config.toml
num_hidden_layers = 14
hidden_size = 256
num_attention_heads = 2
num_key_value_heads = 1
head_dim = 64
intermediate_size = 704
vocab_size = 583
hidden_act = "swiglu"
norm = "rmsnorm"
norm_place = "pre"
norm_eps = 1e-06
positions = "learned"
qk_norm = false
attn_scale = 0.125
bias = "none"
tie_word_embeddings = false
parallel_block = false
init = "uniform"
init_std_qkv = 0.0224
init_std_o = 0.0
init_std_up = 0.0224
init_std_down = 0.0
optimizer = "adam_atan2"
learning_rate = 0.000998
lr_mult_qkv = 0.5
lr_mult_o = 1.3
beta1 = 0.95
beta2 = 0.99
lr_head = 0.0255
max_grad_norm = 1.0
warmup_steps = 215
schedule = "wsd"
decay_fraction = 0.78
decay_shape = "linear"
final_lr_fraction = 0.0
batch_tokens = 32768
max_seq_len = 512
doc_mask = true
train_tokens = 352400000
max_steps = 10755
dataset = "wikipedia_en"
MLP neurons of a small language model. Each row is named by its layer, matrix (gate and up: input weights; down: output weights) and neuron, and shows model dimensions 0-255. Each number is 500 + 50 x the weight over its row's rms, rounded and kept within 0 to 999. Numbers have three digits each. A neuron's up and down rows have the sign that makes its largest values positive.
Before each neuron's rows, "fires after" lists the tokens most often just before its 100 highest values on Wikipedia text that the model never trained on; "fires before" lists the tokens most often just after its 100 highest values on Wikipedia text that the model never trained on.

fires after: " d", "d", "ub", "ec", "ab"
fires before: "ct", "ic", "is", "l"
L10.gate556:451526619479470555484494445485482526484491483446528488490535479434409596468497540534500391561559513465545572514504502525500455517572517655447410537491512424448487578490456438523513497521540455516494437500502478584534538490485545519466433489497596495541537440477558546568430535461575501561585488608475490532536538486436472435459472517491478499433486516529533461481449460533451345488509526516370522485585489509481557446521500377454497488508577530484456477618484515453622497629621501556507521426526452541453547527502579516491563537383456472534561385497472549534511513582533435470476523525467404516454573445484524496469409463514554493554485488506480543422508498487560426439494487496517427570486581491439557432552515451484493483493490475481470527451414573575522426490558431
L10.up556:508503578500444485527460473436475589460515512418489556528513410558531526487480434499445555537532517513480535478496499553521476579466417523452539543489550532424557541532529524537506564487575516463529485443515542536529542540440466488518509470581523477475526453507547560482498583521423475505428424469533543592480491433505496510591530501437552457506590489497414475511535650482527423600505483509452404467479449445460435498606548520413448537545520558524467531554459567566522540618501536499506498526468528615496371578568516491585500550546557443511626489496479463572413528478576523531525501456496508618549561604508485454516492432569532405498649454523546484470430571501547533529539573492525453457570525523515468542503545450479484543464516490450547436563570452510495563488591375
L10.down556:514589426526479465514475443499580477578489534473471504467621548551480413463553532483501515476534478377514502533498443582465507484530537518512514471504488445603476426496542514556551538452521472489501510545525536434481586513451450574419535539393460542532596529511519508606457521501550501406358545560529562554488500534517535572506473429429480549515572543494468595527534485424544492549508511470562536500502393417485437511447524588477574482512420499499418483491419586433496514404510542557561555467497522580530500540525468452447468557583466525467574523517553408507535523503476607403584523544518473545538558463516445532531612595467538440516498510463470494525521535537452536426571542437505551509402533460518415469501490462545504430421398514495507504534497501556468556466440361

fires after: "ep", " e", " Ch", "h", " ch"
fires before: "ember", "ions", "is", "ent", "id", "og"
L10.gate374:484490459400537522494553575368521467523432506404497573480552508450488464541564422489527512542530419630483505554460479490508518557492501570536508498486435593492515474461529444476497536458432477552467508515507491573507469485619418519520468651550541466574462456438486594466428526467409387589540562522578401638483493514548469520505435508476507549471568540532577405470549562575541486495483528481535400524429500401473397513375527485491505559565550549437511495456499503493508530491458530416495545509497531553522513497434575479560552575463568570533465437406422528440487464498569570445490498516426457484569425435437524492489406451472513523493451433396509411500494426565475486532521510473461491505420503489489462502501453547510524466491532436534476525540500487514443453488491560
L10.up374:420485411451476486495534572527468524508561488513536539492505556481453458445517448512539565532556503543470446507602432399374485457548505483470519493484587521518534462440536458521580507538494547509441514547524492499506502549494498598430498486525557572424497545456474500447458525455473510542523535491547383541526435559485467522396506559572449554391484495495594499532465493607528469464405566564498550507513431563525607560522445468620447520560506515453520507511528485389467430468450508489604458514518428481519355466474510482439616562558440520385576490487497458468512530512499545495550518498434451532390472505651578525470428465504452570521517586470525441545479488445458449455515444524476510585380517416509494511531534507586514440470461456475428508462550570468520547494472529
L10.down374:616532502543524549489455512490480566487557507461532495487452587423455465482372411415520453515562501503436525448533494539517478591540438465447490464527455560528487457488531518522512440568410504462442437549423485483456544506509563365458499504604485559518461443424448423557569512475433512531421519531460565573451563447520547548446486400490555541518491538566516426516508544524519506410496521390476502547437611516554499490475476451460484516422452502497376478501531534515537462454617556484497491549459523520485503487557457526560407584538476490505492481507511455548495539474558495523580449534464419451527459410427559449473455433515478433574373587464463497609541532475469446525423488512454530439500484516482458386560489443426516563474511506517417474482454545468536435360489480

fires after: "\n"
fires before: "=", "==", "===", "-", "A", "P"
L6.gate347:529433451481467542509500569494514462534567471467499417604497529449510570524447482453395522500543496488494472517552459440414382486568519459522464595514492444460523531480449415569455430504490376554504451534501438580437484569482441574474489568522551440456506555497431486495530527414465446500439667505499531513530520418469499509476509494519450605428546432530432478537481495532548547532466571500527479569466499506577460446548562470590483441491546509496481557549463627430509491451511536517473583539671424605475423421495534557507569497484543546497588532473483414531472552455542529495476455468387486470450414441488453484529373489503488499462591509472561475482488463521483514426546523473499447553573507533398534556597437529500502407529452521475492509466467473460478466480494491
L6.up347:464518593523537494468476521555562444538598495453470493516539427545417513453513472560552499517563527454441436590490537538505494500460489420571518552447398583527531469509475425481474505547514585472407544522592473527511507526500511585412529502466453389485631494433522492339477479465544550459568480599426502533406508580554504519501478477560479462506472492475484508470492534554403497556436286450523485494428470429572467561521604415492594454509493501498457495501541581524428483442499473553498473540539562480542478449376477544544505533491534547443531469483537525444565485451484457585551497434545444497461438514529486460512470598451448509508515470566474452475513490477421482532539422571530506531512432499477473565486587501445555488509576569421478523572518522456515552432487522
L6.down347:524461565538427480463434460501472602540528436487561435509524507538430443544402437471436523579475433529521495579464553491481485486549563630505535515536438491535604522463493470451420519515506441564495456543477440603521480483438422450563505546543449492427544579482520519412575546387503612562552586508511530526480493531527424546498604550510480484514555509491541615461486478535486473583432357501454505529473517478540526451541575545533459478496539400505503523467386557517534479545492576573485480592627588584480443488514451541581542560465489569579514552500555485520581487495500505553536506447452419510533503502483428546481559463457528528477504475482528488360470452452512476551522509521540491487543556534511501476534575489530595537389516475492412504493420542551470462467499567

fires after: " C", "le", "r", " c", " in"
fires before: "ion", "t", "ud", "r"
L7.gate674:539540649483529454475527525551513518378509398608489627472521625513553554536445573532498452509510497466484491505491521524414542539594507672492611488481506545558621474542503415559491449559449516499529534506429458557549524443461502560510525492452495507503455383528512493508488514465533523468470544498517528463517463492495449533424457476436423572512542525431539564471573523499477535515517482479464537545565512459489490388516422468424509467514468458471447492551490521527475461564495607466615497443427590523468550567452524513470496442517423472615459479485483620516526447515585479486482479391507491598504547538564534504475486453513535509493492460484568583451464502414581435515494528498626490407406491520446461449528501471462521540553465470463478540448501548489446435498545554
L7.up674:413540541481542503432592457389475522507508445480513452442580432527593530529496500474634517473510501488487533568515504530535517465517466470599449493511536576469497462490518346555497440615506411460586439567508551501498410390512462441458431524604578481474455492554412450477448507541496427501530476438499511554477495609439520502522488418452482523481480495555502583403504383485520545436611494538484536574443524530439533447524602522579482441472489523504488460441473445523484493442452498547470577562542504487498515511507406461542522477444485450547424419435448586481498433491468545488481522515473513577458507444566600514475495409471472484518456493454412481465523462531574568438496535572499491506492537472518573489438424567562453463451477447417508458440429408445427520493498530
L7.down674:495409429451453523441481513513461559463544564490563458570486575570458469605566502497524480550521511459491459535491518467516477508425527583565482446516629535524546543478497542583491523500425480504518473517512516436524477487415502548429596547521548546513407472551526420472454516506583512357563511509545561525466478434473548420549484506502637397558452519455442435509503565442505576591498513470517469451561496539549523443555482520554503542455468538483478538488440440495479436490515523571411444510509470447442413520573538522450436545471498587443536535519582477516512476463489459497525528440480501460444600491564487548474461489428588498582490539523478480450533595541510505520481548641534560452422378496474451556426446386552529455461449457586491535487543388447557546523462435

fires after: " in", " ", "{", "}", "$", ")"
fires before: "ud", "m", "f", " |", "V"
L2.gate550:563496523499492482532480626389508424517576481488486487390485503498521477434524505457512490489473511538522502411561603491510480492497490515456511508485409514328527592449529510540479375541532537484469650561510545493402614584369436557513518506476538500497503475494505545501525480517515484440298515475479526607518469525394381556516458485478417474398503439571467544483503546544526436508463511576419464624531489491488564579408467503486496494409491458472464589490487538495470537497548513539432511496510538506503455454492500458557510498474520474517502496594502576490513510508496493492465505490546524422491361496510492500639521539517502516519608513503476583502591476517509490526456492499500510501515514506492444484563565404489483476508434473509504494532465533529498505623579469
L2.up550:395487560592678476431453516588405471498482617493505505489510522516486541560529502584499509498472493447612422470559449431518532575484496470482427484460391447529494466550511501456502514542557578465438499465500613515509443534422488536457456483475532508481622543501506577506617457491645667523490500443491570528493479523630492515489518512438582457528469463579491527387499552513512495491494498586456562531473510497512580407523456505535470530575522524511561526488503514441524401511580513484431292498465459489509506449492428529549480527486527515521444494497495557548516516512574510481497540482496485614469404398488524529552528452519415494487543515495518457501487561502515493479502504459504526409442493516563490523443560562481493465473484518503500500498483515450518521420435546
L2.down550:506491516566565563545475501486495460580507586462422468483568455579521389497470529532478400532520545544530482453485428512452547535494484643564520437412485506501475513512447494483472471483456446498468469506526548449532412520525474416500545539577498537448555460468581475521510474527527413475490543458518570489505450504523483575483370574461434588556490529496453497504486333430596420508625493552478509525488445529575483528490541465470508523431530558475414464456459541481462527495508519461523411513586447450483668453520525530466533501463401501511470556503535464520488537489426521577535516488482455501509457494455459569551367550492528581457602513577527503471615591452603466420524495487465477439568446556467496570543449572489575572469524519506479431412492539534480532507493470

fires after: " Un", " d", " D", " a", " the"
fires before: "ers", "is", "ide", "ic"
L10.gate185:536598559507446557503528390508527459595511480483504521416502527538522450456524569489515491554538537437489438534476482506468507556529523563483500610510402414493510574573514505502466478481546464526454428477479514547488482482513526531457489510485500424391521495514558478515439526547525505510509498516382524420533468531465490507468496434567541488509592477449578486547511501476488465499475490544431559524562342479611565453523536496445494508463520520493536468485535505411431479506548621484628497408518486541445526570475597539468475518368454566523559402492534482505521508578440547514520542487443471576509487493482502460411461562641529478629469504454463537440531516476480550424567427468493446537468569477454555436476563442470460374517407509475454532466552569416478588482473380
L10.up185:433528612451403346568478571551480516524580419460510557486438473554451474439505463519463518503531555479495485527518475484431476441535555476438590614425444482530519529506532550519445422492446429554475474543466577475522434528539575566461440481334569442458619542433427530544473550549442530564479569470445425376583474428480554485386463506471431472523473459512521495448517599572456509508445524547483510401520428558530481484509468519509487403449526573524531429565527498498438447515550478580536575535428442549494435489503561523468521394473533496469436520510504467502446448478559458591515505471559564474463458586577445514500451446483467449564481462481551507450449519519520514425510474487472474496605504537500489523481478519418534542562526471465542464466526537577498534554482522
L10.down185:466552572527492522480435500485446405453561455492502490420463408532514398438505538500559476527481448474482502481599476501539438518543453608440572571564470519440495472419500604511452522487536498576523466518489431512504383438521434450507478474541390464497550534478441470477546511472485473516440547523455476587506523417521465468582389482501446560557392553543572505502565495480478471428509446477501500570530488454392502510432529466484568433471428480450541558523432527489390385432520512517467499439472528588489484455627491528449548522548506501600471481524462474551519463587518479434587540514590539445515500500483481445466528500442471531512465517526524520458394410525470532522508488540435513478424525593500499539522507498519566534406417442507606436590595584516510558445518394

fires after: " N", " n", " m", " g"
fires before: "ember", "ed", "ie", " of", "el"
L7.gate15:492488479534445544542533490492511417450529478494464556439548522453521505492401441503612515457481531453527397492544494475440550533528538432463474476588472429525490551533542566485488557459575534471474571457487435474402470453508512517466409475436435408538472493500490511470504435506503338597494563456514631419404474475453463467463469538432459497473510499512417474481533588480427533512429515459486497513554397523532591448572513448486572441591432527497477465489541554442525478545530450504568510517580427502510522458553528530476578410566534473503558520517487597594474536601526494539515448502520484585458486521379347510508543530507562471475472511548551467515433537524548440372518555530472405544450534502473481545621498476509426491503512520415431503523555595493524449493530529
L7.up15:495519521467504479486552547601483485456537479491496451557462475454574492525433481542484601474559472520509429439628404504434571490499447541405587501484472428438496571548455565436522446471471519478501524476483426450454426447475543457520428507479497510425547560500531588503531493538479500513453555464484571513449464524520493546479550464479466457499550505586380491545459573538491408423462511562511472553420515455463455531465435458452465459461509470487483455525444398456467481506468546418498510470565575513429610400517428389524534408581555402516430470445482588511511537473605553481518449569547425460415548455517424522452512460608475496422529517431572482456472487589500504523438487575491427484476471463432559390523497478394499491493483487447466461504484654511526511497499562
L7.down15:484515505499590553426451508445598580586501549408465517491596496482496474434502392413511419521466537542451500551433492528531426457410517543530480561431559478534470566459498397527506511436526510607549459591523526550538535518625463507507477547528577539503590411468495496483523482516587590494541467480519510499515451527463417443469521532471477587509525487481563482515509350519522520442525516421450580439499533543508571530497527468581427516525492473520523496452394471550580516486548455452455489484514564592471477516495534530545423526412460564456475511510475506505538497526397421537524554509504467501497468488494531479530518617518468550581433508493435540431582479482481526452576477444465549467468468474509470575434478488534494595512445510471499612499601467373560477410440372

fires after: " ", "{", "}", ")", "$"
fires before: "m", "f", "V", "t", "h"
L2.gate201:459500379440410482419547621436555385503446553475383493490524496496504623401523485523490471509535483567551418436577509432506501409460507471548498528557485526442482409567515513443501471502488512555387452439500525472460480517573422539433457500478420496505484406499476599504571512441574453528406487520503508414512469616501466504512521521525524523508523416538527484430507479482517423459531488476508535554400507518486509570521497504609528490548492481509501590492497528545476457524592490527613675494534404508495463466508526420488530477500614531511549492401516427528516515531489509528525487485571515556392506529568475469421497524532511508558437471509543572493421422491543517465528505495492487404542515490419462490533489437493499498485625495488491458469522487559561507621421531
L2.up201:499495538538557584395446503478494516594544563396525515471496511473520483553583480529493533523511506453531377528614469477452434499536502620549539515498485462553491412408509515390502395525484364468401532524491444626555571452455551511467436496481434480502460441499558483495514483586632441530519492464460540544503513436477522536456345480525387506567500456415450498483499485523455638501451493427487531478587501506508562485596493495535433487464489565487505576497500563414487466513483495518560559502412424510500483557496496402505521543517525502677499520418507521564500484435491502542517510523509482514499468516474543483457446467629418499500609523501490551493451529511483515512490498500493499457503498468457490515508600581517463614441579514479506513521541492506573522550484523
L2.down201:540577594500525490460469463475536563421546527390443606446566533514418431526485544619463570514552438513531430482509520471529559568500506485534451480461436505530443531428509576339525459509532579534568472516506578441574495491452462428555522488560553455520469523517434449559498406498535494560431466468547573537527522416501477565491512476473510598445552518485540459548500401582460459522543504483473486549521468449517388468558507481412418555511453504599459543507486495495538504558433512512413499530523448447492415563435446454621481562439513481413501512552503446446390464421465483490485582400473528559456516476427532552502433570466411476515475511483519508497473427549465545493566474456522537500488435536484439481467512444516388522442495464500584535501457599432524428560504489

fires after: " n", " an", " N"
fires before: "ber", "ed", "her", "at", "er", "e"
L7.gate624:466570416561494533515383457528497489459477481554570437430517530474457582478487451452488528550539457473465487506403472542519590562452513532436520560469502496502561578578466414610487571517500452522489476457565475498539489473439472500469422530510489489532462411522455516563505548425496400414526553508543439458472404510441491424464534403500574530539512549463466658534550432531554524515591481480463522515512526525518554457453495537438505418542517538439561534490492466508430436471491529428538518458552554502487472551511529521428446531479385510474598481602488551492510469497475484443551455474541480546526413454453425509598604436392595470614502533459546466451471495482411408498473545395480494520431508502596473506528535477395459486544453546493435545440520535526557520499599565
L7.up624:608545567453494511570462473614504520500400451488504475412468372486496520527438488531455528538548485649465519443517488518394573421530535415417514522495500542482446573502571480410474471496580552499462428557496480530506509505508521455420588515494472502473557582508583521470531550519508480444493523442586523463582465501439487482401512537522500493473490449450554558567509502559547415547562486484569428476479552451549459490441504574450503491423496495485405510472485478488450480562388468569464481530511535473549477414510551432469548466569554374472522535467494444576481562547428523520467462475505515483470387477438421541480444477514521490447609524491497412489639539468516492585550445392494495516393520495553482501501502422490536560485521580462483463455557491624543489531466537
L7.down624:502431519581559532564474479563503451490598502479485483512524547495494467396507381521426527497401393451513394556435507548463444441429502546537576509455548467519503469487462441493456509478500510486530463582503457554443489501403456537521470545505504486609527508488467528473532557607444490483504506569489561573430548438538514499492514451485515444501495612458489468527580506467505595588573493479538570470535438505601483517518487471450465476576480429568499512527512532557485592494400550429546439500495511546470512555533569544619438542487510663404454490538472455565506631364486451568417601464509446462529532496485536464492502506513487472460508541512520504645472508500558468505474510543487502479545446509541512609471507587522485426450527405473455552420505492510549520579483451

fires after: "o", " g", "g", "r", " b"
fires before: "n", "en", "es", "u", "ing"
L8.gate123:484477557481535532478505519568575493386504390557470447590430488474489547467463443524519502520516534616449532475546507517535490529510554537492372535480445469485542511562548516579486384469424519492408539462545552524550525503578422562522421517470496450463587481592448456467593450453526523502516567483453578517466476509484491525513505511388427545499500461569491534514596518630456494472494510448485505394518474563525505476599486519535524431497522429523445526589576409498491442568527594381470597548459471502443563509594501540556536506516506410466437564468391472484432483480531497520554508445527459458521530551562577503424473479452469447512478530529471426423510557537507536534524459432502444447502504421565518533437496560502534461442473367468459482549479592523542562583527550
L8.up123:527552577573476568431359507541589586442599453517468540567494499399530487623509426492415490546502480513453454547572595449522455561500576466536397551511414478504467450511420527582507485478444499507442517454403467544519544518539472539502547537520426557437579467507496423529516545483530568480459552578455450505509414540499511444491463524477452482506536477573548483439545504493542460514523489547463604534530508460508502472539462488520557460528519489568502627459538476456409510464467568503515499512495509493465490493558484490496406497517490441493420641480424433460478542503456485459537510522515374515542508476581565519453433488525469432459516570557435527472497476465393549438443466429445505482527487350543613614435518427475583484489486449446543555540495525486446544478476550
L8.down123:489470480504530422472532514492547509548491553542483429466597451417426447486497344542568503484573490449550604395465530509497503467483588526465511580500446511526453419534523497481499463513469539583518512519559507522447499411478545455369472478579470546449457481553422516514486547507407457487469523310411519395549473556519481416511613494459430586530528434390558480440497515538475528503583452494464480550514483488414540500577483522482448483483491451468473462505458486509580525497518482464464504566540504486454538455560482558485531459571462471457492491562484482554554524497577496523524524530431527505353533570568492461571539486491554520450599377454524437466523471523479473432457487533501417437518413532539500547412483497487491518530525541482513497498634525550610448490574458

fires after: "c", "ec", "ub", " C", " c", "p"
fires before: "n", "t", "ic", "ay", "is", "s"
L10.gate397:438409508488454410521580492412430421469473547488524565514522457490491488561498435466452484523525528389489520515476533464515459586540481636493404523492528479519461613607594418521532519603445497510517496537530559558472526498487560534474473420387532501479510489514520438544503578403504475542501499594501473554511482539505499392563470490418530610537509543474502500499491458583494484467487509511597531545601477524509455490482498506436484430538572428469488479536605534522502499584518483436436503514488569508456470526464448582500494486435392483510524450516520544535496463556585565497559574486479534489480521523551459306440518450447460481428608540457600431468400533511502512446579517587506495578455530589514488462408526526536525495520575499415479495489533531535534414532496507
L10.up397:532454533433452478579571487438369578520446528577492526491528477554452529511534503459479487502496509407454494520599518463410520521536523515516519594442514430566517599549520438468480533528492495529500474474531459556576520449377576514433512456422585495524413400431575509531482556458494569354555439521495495465486463439490524471454503620474580556464508346469428498465489497517546440473574514503513589447550524455476493461422513475428475516455549444443526518578501568559474446562511556484555522474507533498477471498514521534403588482428469504512564533462548540470518441450533565479479554444445421631475554510583477424452525550503553522575486468472524526418531538473460548438472530529527399476368490602501589508525514426498518463533559512441473488479545456560477491518503543
L10.down397:477663528488591510551446455491470439471556492507579495536527402464494501463410493510461480537643513492480472492515557571522447455521467528477573552505545540499477435546526471539427429422643501518512514556505523426461476534528527487504552498454480492502428481528484562471599514572607540541525510522483536544511460433478377536536511415504605450534507530481457482478483545563508459488489460504423574541375445490551483544478383553519464488591568507463504475609468489434475470553527485563474446501551473572550455454473500475474509551496492386559457523532477504562567417436480527471585477526410538541428544418453583563555421538510432584446414571460442448400437445433565495489529407503491488395543549486435528530437432488533465526501512470526485504495508508457537512442504509

fires after: "\n", "y", "om", "s"
fires before: "=", "===", "==", "M"
L10.gate562:438527501515508500518539475534531489502436513476531511607525554500516516425459566563504500516487512423496533567509456447457513472536517483399475579478498468565486514467412405478429377493549494557553438441570484531471395527434459545436491542447458497477540539501504474443526515450513472424462581542430566521524433487474501507550428446417374532594488510466507586548533499624444505478471510593552452505545538521475541536429475380595481411578510467422579501642459595473455573550582518441542439399598581507487475501398508504584472468425527589505464473417516482458490497444427494534579448398434483483565464432492482490533549487540486579480545533539514512438534558528539515568504578491490450559499501429514457554529489528434485508534511542466507533484430507553548444460530550
L10.up562:554475396496482471530580530570451466572542476499534474498524491405490479544454494542581544499548566483437578521517450569408606509452441485473418602478522472535508514501537493521487507452468511517473536454414490558530554426574569499482569476427535628521448532537527492454524472494440528421486398452513465504541445536489551506517452429616483603519473439520483511495498541393497476567528497562602444528451541517487455467484516563489498374458509556486507553443531493462477446464544543435534589430453526617467528566421498415497435471469398473543464434551532541581504458419484532503481467543464490459404556547505482527433516410462486471493577473454504471452433482510483490503501463477537523594479461451497494410528585574493438572427566485509361503464568513621519541415492536
L10.down562:402470468484467546449448536466467479473364585456515521519506457481494371521462464485615520441629463505427515539505512495521499425630511540520574416439443519455593496489561449490451488512507536527399440604516584546514528596554486443488446468477510584479532550473537489540507535478451448406543546451503454531456503452595439529479471460517469503451552511486450502494571483444433534473542495544581523565505539579427553558557353513492487427569451497592504466549502430470541463510396357392507554402437513503469489480500549541502516476513481500448496527538489503568518481478519521529512497480506517538516447474477493490567484537429546374493455460489547535574513529434524520450473528514585513479513540494488497540666465472429557502423541445540535540538516491424582466539456525

fires after: " in", " con"
fires before: "ud", "us", "on"
L2.gate637:638494370538500527528514707627461541434484508500506507563510491491539446540571502497498306507513521532501451550483398493496465494523517458472511470536353476617487485566466491527510497466525529482421515487503510491461495479397527592499528494531549510504510474518562576492514465441484518517472489507463462502479529541293422608550444496416492489507499526682506509380495397454387487510506492436498518439465504518492509539452525501471513527604509445522523517486501549463537559503462503459442434519470501492486477510500496547443613482523525484514379527451495449525518503488615500512512459528541596568445524600513463451507457601441485483504505504494516434497483494513488468497503506477498482465501491519552569487568551382479495466496525511509494492569495516496489481530489527
L2.up637:445501505404460372426594453471555541526402495473567477406480487519524357505442499474483512501520498388560541498375586453504528518458511500530464513493577495534510407375529526539514580475595556487401509514500508540622562564426478520409382516505503511441420579486510503517442509452635446494436474576515452509522485538426505487489515538643373571435560494541547525418504457488536587510520486399555503508518487524493385513518464485538472485564482565500521404491501439374486475502560505539601528512553512489506579501511487466418523531512464512532442505530508493413548516577482502568498471501502597487532536439464473482501436522587542508527560473521522508452410550511463502457539516492526448548448496510510473517424486476498512400530532533501501544451523512490530508445524532
L2.down637:505511432545591613502526545493511453500552479546447565418503490448483614492606510555428427504596495503509565431513488505447506423577494548549552430558578450525418537407549573473450562453554529477462494655479527343531476548512522500395607475494514468526465497479525423524514432529488440493423542505515466500409366501556526447548489502463590471528551516329521547506502573482409558465509471550464523490636528494544563505525466492503550536523558487472412497495509483627459444529513448469467481561546502528522505492498589546483470483539548492462531428514424555432504523520410515420509532459502565478513512455393519506516476493477449479547476468497617485463536585483540576486464488549492491502443491492519517482515497498478533449520623489463412518516456497542490516448493522

fires after: " g", "o", "am"
fires before: "p", "n", "ing", "a", "e", "ad"
L10.gate567:470570486560512490540484518531526414419452454501524563528517557444459532496488534483488540482573506432519515561607496489521574420500513535460549572516489568476496453522586438513506440524575525505619515503530492521500509461486466584533590556469422477422568540558463514508483505511581563552440503555518607440493448513566469495543548619461455445585453495428552434566537523509550462516411545472510524469501496466557527538483566563530541392419564505441454557598485448446497547592569485521546472516450395411509557573436554484479395507510583541499537515536508384494440490485493488483549455574537496522416413544517451385450457536539583505458599490466500424470444461514499478555513591468470468437580502477524511585401428614473435497546448496441533516503499480523426440530497460
L10.up567:487495513529624481447478576501550519431432508527439490461468512545509508491488521509516498531494529451577514642513489470459471536436561513497483515524488560369501496519502553465553547466446593492554541388502524517577486513451435511576575569424624523567539532536456574529555521497488591513563473518581497591565534578537502515487453549513511481512534562507449475388395517442512504600467497501408500533505425409461585403461530484489591491487562541523517546462549499574566469561480539525503512481495515538478481534559608528479518503456489411466458475529546471486497442510546500441524439499485473494538446530553601468562495368470532494475511482534512446475429524577497516565492525454563502470512518430595569544539421555524449514544387479436529545402408448439464367465395513
L10.down567:425524529431460460463489458522496468588537397477588530567488600489477551562437542513593571557480501456410578476558530542489540426463507479544526605424500422441475477574484428621430527462550570529401485366520583488490530488464532479451401540554500531498519492536447449492454500499505482505465529530476444468475535408437530476508531494508484465461454442491548528584596541484458479530444482441512457397531495489433515539494489474536430470473622536561420485574543551440489446535440455513428432484565511602476513546491511541486482475507470548526472442547424487507472527558432576564389444513525541623426580467486513460494472488502504505464429544523443517442497524508572502513514391532529455375478438472518500509522489466558459477438588555534391475451547526545484608490464443

fires after: "\n", "om", "um", "\\", "ul"
fires before: "===", "==", "=", "an"
L10.gate56:474458405513479515553563470521500491483528516489492522522494583494508604452494493460467455520508439507488467605497574451475546499519515500437495563403420492586548501435530478489450499436504513574474513438488427533478529455479387553418466522455481581523440456499468472466436555429439586443516576521398483541499426540490536577457432551550451599502517516487490483420547437530491440516432549488439515517490452509531518444519448527563453428487557479451473522503498612536468344441567503521479492427559489557437497512459513559445520453457475504510515518482543450579559495442556490530570414497484428546349585496485471477478419466484514543540596559474566522379512510364453485500494532564493537560417549466440508504537491565515587549483489465526343587501545448516544520473610493
L10.up56:474485376489509394549574572573537540433516574457567520550519559499482499517521573535471503458385530456449514542505491481456476496536511487480561510484393530532410492607461566408511460435460535462587505448526448488432485538540510616540513410442546461490453544509484519441487447494487524496482428437463449452570555505565566556609521420419437448576464474476461509486455496555422485485470515523638555448449496518508476525468488548548523445511470481584524514460501514494397449423507509470527374501475491485500493586510480434441494481567465529444475554458471465457464516356615394511504483495464428491525409410508513495585463527469548476473541517568514517489379633477501586526504540477465531474582469493510467537395544557576487487531471552446490583516450538533504507521470474
L10.down56:512489538496546555523584515574433481497456491555502437618549399485581490537533463483500464449524535483431523546472541468521465462468525612473528504476422569499602495574511511511443463459546465505510543599483564501478495466579570519440484431482489501513450501603534569466513486427468443479510476401493479522532479458510460499421497513530483498565542468480404444481471524553534500531523515554628455565603494494530472413559419496425522411519625529461518475497560493408561548454498434441501505491511485559490500432503483479548481487455467501442438459461503472528555515471464528446509554395603521469469572565476507527543506449448577513476461504485539389363400441495508501419484615595374491508486469491486454491546586489514428572488543570386572593462570556427533493485546530

fires after: " c", " C", "r", "l", " B"
fires before: "s", "r", "at", "z", "k", "w"
L10.gate114:482445471429519486464430461526627523493435466501482490515490597512451650493542523538473533584492581407459530580509472432462521601436432536574524506462457526463547518537490566543507529483456437551462456450441517474473508386580534533546482480461572472484403587522565525462408524457502497522474616543525406442462492455485513497497459438510449528509528538458462486610485541431536453447473532421530548473567476468513410427431483365547459514439531474512529529469603519526441538504564573522585520521479550484549477485436568499527446527506442584548563518404507525517500432504632488389492450558531495467475488476560515487445385497414440494534517596514494522452406512480512527438478536463539519514553546464482571533454509554528496462477499452439475485479441624450434514456489573
L10.up114:428380503540444504433504557449619547557565473456450510480534522528452581519516505474462555525478491521503526569487484516476492480524436504565399509406519519537562513468552482450488437545462461481578499525557499476544450451648465520519524456466524525477392544557454528502453541524460497494481578466511546565606510579518471535533569420534622482608577456626591589457526466503422515437449490551414480506542499489496489387520544514531405453569478486475600536596595479480540595487414512469448531548481442464479561522536476443555492496447639518473540535427440461450519441541521429544459479461497614490457518417492467428549461504502499482483520495511541430533540470549522476590470477519541557510449467478460496423479467506598566610471479496496417537488498420556497507478503517
L10.down114:630495444525451425489505495460380446535473555555425460615465489555509502524450426500526567470464483501539463435559480570446493495503383504551452513493567551579451505472536493505535502408408539433560474468473469437547423562546508474408555425502578562446465499489514526463549540478469487444538465562527420523484549449505483531587503498556459549381632506541504463650481519518537495374556506522519562561548458579545481592516531561505489494516536492424451515406534432501435432435434522446430609461549504526503544402492500467448433416476546513487469453458493486565508487496517415502515503512494493508514519570594517566506547483470453407490562465439422518555503511475469610583468449536561487487564550505468611573468456469552518504515438538559479554490547447496489514478484484